Weights of a small GPT-style language model, trained from scratch on English Wikipedia: learned and rotary positions, a variant of Adam for these matrices.
MLP neurons of a small language model. Each row is named by its layer, matrix (gate and up: input weights; down: output weights) and neuron, and shows model dimensions 16-143. Each number is 500 + 25 x the weight over its row's rms, rounded and kept within 0 to 999. Numbers have three digits each. A neuron's up and down rows have the sign that makes its largest values positive.
After each neuron's rows, "fires in" lists the words (lower case) most often at its 100 highest values on Wikipedia text that the model never trained on.

L2.gate325:453472511509514535505510508482508454506500516475502481487494482476490484476495522460477537500496534529552506450483530505448522468467469528515486506481489476464473491509525526497501503504485548492483519484548484492498535531500528511498458518481503534439472519532499503538511523532503518478495549505482505521490521542493514509518451566515512574520501527494517512508525532506490551555487
L2.up325:488549502465505455548504478499502476516493494479473450511508477502513503584514564452509488550515524498528527462488471496506526511504519526466486484482478488461523487513512530481518497514514511526476481511464513532497488492530531530526528502529497499473478495505495509525482490528508503497453473459507480461478494476482488493504476492498495482475443434488512475479481479484469514479483
L2.down325:470485468490492487486484435510471543502507539459501492447479530550535538499511482555544496461465476505513441568503478524494493516533488478473465520531503504517543503508491525527509509530502529494537479499460527509502511501502511469509536505520511479537550503505508501516464545465509483468505468512492503511495540494481478518511495476474474465497497471506529486493496449502526507492502
fires in: "under", "per", "isidoro", "2011"

L5.gate66:449485547475464471510465487529510489489545540494485497512481510520489488514503452517511469475496496525492502475548517487459521539497501529513526547507520485541530446511500502480507513481478495447489477503522500501525541488470514538497474486489468544469500511458498494537517495507491495491524495476501486488522514483516557490509479475493465500495506549476458565477497535476473553502508
L5.up66:488473530486490450502452511533477507516511494477468487476477522516489475490487463478497517499515488503492454466554519506496534497474474534514547499514487480511501463534512491513453530463491503510541522533494497539530514528476499501489504495495499534492482534498492494528551477495536511499458498484572485483496519492468517501477474467516469536476486485476488488513456519437472493475519
L5.down66:551456495506512478520478480473501519506456446483465496472547472519507476468480534492508515468499489483543464459514480527499493453537470469555495517447496479462494538507481502534492471515529516524502497449471518486454457507500477488511522489509551500505521502521503490542553511480496525506494477516503469506465491510510476512459471527509495490492494468489514517500477496488497494474464
fires in: "1", "2", "that", "3", "4", "time"

L5.gate434:486512519482498481531540513514512482420502489501513481483462499552518511511499465489511511475462506497496497488521499485462489491483520466533523531495521489511479500538505502469510545519508519484493519491537557464511520535508500495503476563493479523502535507492521507544507515540502505511508537476488520489517473496505496460504551470464484462548473489524497496493485460463528531538533
L5.up434:481489484474503461505545537521490468475479476510484465477478498502486477496517479507536516493476484469482541491521531452476554502457492474494563520498491465502466529529508475531492492482472509500528550517495520483526523492492518508539537507462470515458515519561511508519510513512523518497515499483556494537516483497477526480480504480503530479532464460511507494516491490505495483536503
L5.down434:503505517504492478477488502501480504480520507504468493493483491518517469463507451493552496561483490435521565497547520465510490489516485479496529491515503490486531555503458439488540485487485498519522531531485483481488461462528545487510521510500518491512508532501470527478481550475543528496514521513562489503508453521498520514516474508482524505497459475521509520497492513524504514492511
fires in: "near", "season", "born", "farmers", "river", "city"

L2.gate439:475515494527462513497492518483508526543507516500511486540478486450512464519479507550534520521511509461487557525493507473502530505515494516495524544469548494493495533510465500484481496514534503486482475497485507540554460521496475478463506501499539502524489522510512522489486504538475521484504474471480446466503475439491428522484502497499505483499529498511471498518460493452529530476529
L2.up439:485480495495517473464546482527499507505485481500513492514529454495522485512491530544501499508522419518479498529475471500512510523459493527542506504532523513463499500481477504461525530540528478529488531478490493501518475505524545517482528485512525485519513530448528545502489530519471493508482503486536493559492483465465479524565499519505482486498533508475520504430516515505535504505494
L2.down439:527499465459502504499510544467548519524490582509512516449495483528508502523491514512520471477487532487503492516521527475509450478527511442492567510497534508538497539517495475488492472442496496461501494512468554513463483513490498504510467523499495508503500474542510461506548498508525499470467505484474520488485529522512493497478501515543517519517483543509497483508454505516460480495496
fires in: "to", "world", "among", "latin", "ghana"

L3.gate363:475485476499510480499490510503431485497525475487473473516529524505510528503553486475469429510503544500470510504507451467475485516513527500504505483517508480485481525517557483502479506532486504486489531528507476521502495499476531508502501523503500533463475484500480498464492491476468525461510517499479563461506472551494469517499508481533539504528519585489493493454500544462520498497511
L3.up363:517519516507542489541520474516489513465524526475513491541497518484512461482497519513444478489488521532477503485521499491545459497492539527538501443540482535463499523491512519515457504477527453490482496514535513497506506467484522514514468475551483531482512452496520475470507502525476488482467516492509508457510465543473501520480475466482546488490488517508491467443493512495542481519491
L3.down363:483465540449526477480509507462448519462491485497474493531495534508476425470494518440486469489533533453488545494502519464513493503508523519497509500507484523490477497531545473484469505502460555519498496477525541541513485552493492525489496487495497564480509526518476494515530519496500515509506519497542521531504502493510490482518500483509535524503462477438512480522509522508493486502508
fires in: "s", "c", "b", "h", "l"

L2.gate277:446461484504513504512520571505510466487510513491507500509480510508505518533481481494509471447457555527487477501506544492493474513502491482511480504498495534474514517530494534500515451479486497522508510457516497528499483526524517493513517484483493471556529510496539534533527517474518513495489524493541506517500486456508540489534509505505500493505508546492534485507502482544475513538504
L2.up277:514485526512528510482495526481525460482477479509517500507481524500468504557502538474491504497542473492471479445524495566481521493495551507528511462492465474507533471531480549485513542471488463499501511490547483511478501539471465458497489519497482502488458560505534508508502482530539512476487495468487491456528534495486534519502529507486523523481459473538462490483504504476501480479455
L2.down277:521515468531481534501502520512492445495495517516487463493489506558507544521537513475503477523477546479482453461530511516481489476488509504505532497456509488533505506536483463489532528529519543480507510507525474475515502516549520504509510498518506522477483518499511525508505495476502496532536517483475487556517451517486523469480474520494521495492471509512478506479467437509497474515471
fires in: "father", "director", "students", "teacher", "mother"

L3.gate344:470485534489428489523501509483494511491446465434504482477501511495480476462522512520512492480493474482512475486474497467511494490539498456523521488479529515492463492489547502510489466502490456533523525478486517514510514443479459527512500523519489492474470440522468523460498511511470527474516538519550512489560465462486522482546489480500483516480496516511514503509471537470520457513501
L3.up344:465517481477449524516504530511501475522435478487479503458478468501483518514495486501509478516510440491515505503513527511490496524516520531482538493488536540477456478527510496452503492524496480511537515464493519489479493489450470472511518490484496495502501495483478532503458497519498514459511567479481485533511525529489461466543486513460518510502482502490485459493515560496539469550517
L3.down344:491523522488470492521521516512464492497481512466462470477514461478496488529505510512510521492496484453474519542534542481526495483531486508514522526499512537534518497515521507510460515474540487504508528515467525472491534441547491523497489480545512481470511468456489478514478469508502487468494480543523508459487547570500523522488506494469502489457516449517476484522461528466515453493483
fires in: "high", "far", "air", "aires"

L5.gate116:482508488455515532495511521530480484448476511475515490502465511486477520549456487540486445521515502496486483513481502526500496543449508493460528478513471527525502488452513479495534550492500517515486499510498501475476467448506531512480523485500506494471454458492477494472508509498530488514552517507492469475538455448514448506485465499482501498494481492477483525517506546508459495533529
L5.up116:508496482530492503505490560520454479486495479508483516504521467501485469504452482551520507482562472478487508502499497457480467498501489497480530476480488529524509504476482454542505514484490489496541487513493496466544457462542482518506499462527489503471471475483479516422470521517523512518512468503478484457516506489549510495526461530481536472438485452483480493520499476499469483514486
L5.down116:516469497470467498519501496538493527514502519514474535496506489511545489420518445501526508478514464475478510511538513458474521499529478538501506495463506487516506515518496514513473481477503538508501498505503521483531502545494492529512482498534506510515550534471538512506486513502489513488440500448542505497514547515504556481473510461500487539467535490550473520471497454510515503475498
fires in: "announced", "death", "reported", "planned", "stated", "abandoned"